Weights of a small transformer language model.
Training: 231M tokens, 7038 steps.
MLP neurons of a small language model. Each row is named by its layer, matrix (up: input weights) and neuron, and shows model dimensions 128-255. Each number is 50 + 12 x the weight over its row's rms, rounded and kept within 0 to 99.
Before each neuron's rows, "fires on" lists the tokens most often at its 100 highest values on Wikipedia text that the model never trained on.

fires on: " p", " w", " d", " music", " by", "tro"
L2.up417:46 60 50 41 41 21 52 41 50 53 40 55 52 57 55 39 45 51 39 47 53 50 65 49 57 30 56 42 57 54 37 57 51 45 47 48 54 62 52 37 62 36 65 45 45 39 38 57 46 50 30 42 45 62 62 52 36 48 51 63 63 48 56 46 38 44 39 38 57 78 70 46 58 52 45 52 43 75 51 54 37 61 58 44 45 56 69 43 55 55 59 44 62 58 62 33 69 52 42 59 83 45 29 53 42 14 45 60 56 44 38 35 46 28 43 35 16 69 42 51 32 46 39 46 49 56 45 31

fires on: "°", "al", "ing", "E", "ru"
L2.up641:60 42 28 33 54 55 39 20 69 68 56 61 39 47 44 64 57 68 51 64 59 67 52 48 62 51 22 67 67 46 60 47 53 51 36 67 47 53 59 72 47 74 50 57 84 59 63 41 65 56 43 30 54 50 52 45 47 61 62 66 59 60 56 54 42 49 54 48 53 63 40 46 65 36 54 57 64 59 42 51 42 36 42 55 66 53 58 33 42 68 64 42 31 34 66 36 53 35 27 61 35 48 51 55 46 53 44 25 56 63 45 50 64 65 58 35 36 57 42 55 41 35 41 59 39 36 61 48

fires on: "s", "ho", "iv", "ure", "man"
L2.up10:65 54 61 45 57 57 52 66 53 38 48 39 50 66 37 50 52 63 68 30 29 65 47 51 61 50 56 38 52 62 26 52 85 42 37 45 62 50 44 68 58 60 44 48 52 34 55 49 31 57 60 56 48 57 56 44 35 42 51 38 49 46 82 42 50 71 60 43 32 60 47 53 50 70 54 55 75 51 50 55 51 48 49 42 34 47 48 35 56 45 46 56 50 61 62 63 30 64 42 42 46 49 46 68 58 36 48 76 57 44 61 50 36 57 66 53 49 46 63 56 31 49 57 26 50 49 48 56

fires on: "ing", "ho", "ight", "ar"
L2.up858:50 51 62 24 52 69 54 45 72 67 56 58 43 40 26 36 50 58 59 71 53 64 54 65 49 64 43 48 25 49 51 51 51 65 44 47 62 56 47 67 40 53 46 55 60 57 50 47 53 51 39 42 65 60 29 71 59 55 52 60 61 56 31 43 66 30 20 39 51 69 46 61 56 71 81 59 47 36 40 30 56 36 28 66 30 59 69 47 45 39 53 66 62 35 66 51 25 37 37 60 39 61 72 54 48 39 43 27 36 59 62 54 47 54 53 60 27 38 53 64 51 46 54 39 43 61 37 58

fires on: "n", "y", "ter", "on", "C", "tro"
L2.up898:51 50 61 48 46 69 25 66 63 39 47 38 49 60 37 54 57 25 53 32 59 44 24 64 59 41 50 67 17 31 48 46 42 58 59 62 35 48 50 60 32 32 38 56 55 42 36 45 55 35 57 40 61 67 47 65 50 45 69 46 38 48 70 53 37 34 64 43 61 68 27 43 44 63 54 43 61 49 45 69 53 39 34 65 25 55 61 64 46 41 59 79 55 50 35 58 70 57 24 39 58 60 41 36 51 54 42 79 44 55 87 54 50 45 55 54 38 41 46 55 38 65 36 66 61 45 70 62

fires on: "'", " the", " The"
L2.up647:54 70 55 45 69 64 65 43 36 40 49 50 35 59 58 61 68 74 47 54 36 50 35 45 59 55 44 45 52 59 63 68 57 78 38 56 37 56 53 75 40 50 55 61 44 41 61 72 43 42 91 48 49 68 32 30 59 54 65 57 48 52 58 52 49 55 62 58 42 54 50 43 24 39 54 67 56 35 58 41 40 55 41 39 50 34 31 48 58 42 62 45 36 47 59 29 68 44 43 47 50 66 56 56 38 34 42 54 58 51 52 27 55 43 37 46 57 46 32 52 73 71 44 58 38 53 49 50

fires on: " /", " so", " de", " since", " De", " he"
L2.up524:58 43 41 35 38 29 21 32 42 73 58 73 25 58 42 54 31 52 46 44 46 77 61 64 60 53 56 52 52 45 66 56 48 55 46 45 61 74 38 36 45 49 38 63 43 58 55 52 48 54 38 49 39 53 73 28 42 56 57 58 64 57 45 50 49 55 52 43 52 61 54 56 41 60 60 39 61 39 52 68 42 57 25 49 31 40 77 21 46 55 53 67 50 52 39 65 35 54 43 61 37 54 65 59 46 54 51 34 67 45 40 46 38 63 42 50 51 60 31 29 47 69 43 46 68 65 45 51

fires on: " c", " st", " the", " co"
L2.up284:31 66 43 42 51 39 91 54 37 65 41 70 47 47 72 56 40 72 50 56 77 37 50 70 65 64 51 29 55 57 54 56 43 32 39 39 41 31 54 77 61 46 49 47 58 53 41 60 40 58 60 48 52 40 72 51 50 58 53 28 39 53 43 32 48 56 47 56 43 51 48 58 53 66 48 55 61 49 53 42 62 36 81 54 60 62 54 36 46 46 67 36 17 37 65 36 53 50 28 56 60 56 49 61 59 64 43 42 51 50 37 80 48 59 55 46 49 62 64 45 42 72 56 56 53 54 42 53

fires on: ")", " I", "ul", "I", "mmer"
L2.up630:59 79 44 37 57 69 34 49 57 65 47 47 54 49 58 60 56 64 49 42 65 24 59 37 50 33 45 39 64 77 28 53 53 33 25 33 60 48 51 56 57 50 58 55 45 73 53 42 40 34 55 71 62 44 54 55 51 62 36 60 34 60 57 33 59 32 44 53 53 58 55 52 55 51 42 39 34 58 67 47 35 59 61 42 63 43 64 61 51 51 46 51 28 52 50 36 45 48 53 61 66 29 54 58 63 32 37 44 43 27 44 44 58 46 53 58 49 71 44 47 74 46 60 49 43 51 49 63

fires on: "in", " John", " Ben", "an", " Paul"
L2.up900:65 42 50 40 55 41 31 32 61 48 59 40 52 43 68 50 51 45 49 59 27 53 42 48 33 50 31 53 62 61 62 46 34 45 51 52 50 50 50 47 47 25 64 68 44 59 49 70 60 38 77 51 73 53 52 52 44 37 62 37 56 45 71 55 63 39 41 42 20 50 44 49 37 74 29 41 35 46 31 57 47 49 49 39 35 40 39 45 23 46 47 30 32 52 55 42 64 35 43 33 77 63 47 53 44 40 34 60 67 33 34 55 48 57 59 64 39 50 56 42 63 40 42 61 43 40 68 48

fires on: " an", " An", " Ba", "ver"
L2.up216:51 49 46 62 64 33 27 58 57 68 39 45 55 40 39 54 64 47 57 67 44 37 66 43 59 63 36 59 28 54 41 50 42 27 66 49 74 26 58 52 55 41 63 49 43 29 67 41 47 40 55 50 47 56 62 55 70 40 52 54 41 58 43 52 49 58 46 46 60 47 52 52 42 59 56 37 40 59 53 44 59 65 39 43 38 66 64 47 68 31 31 43 34 49 38 42 50 47 53 48 51 60 52 47 56 48 60 69 36 45 39 65 47 56 74 22 36 39 59 41 51 79 57 41 42 44 77 54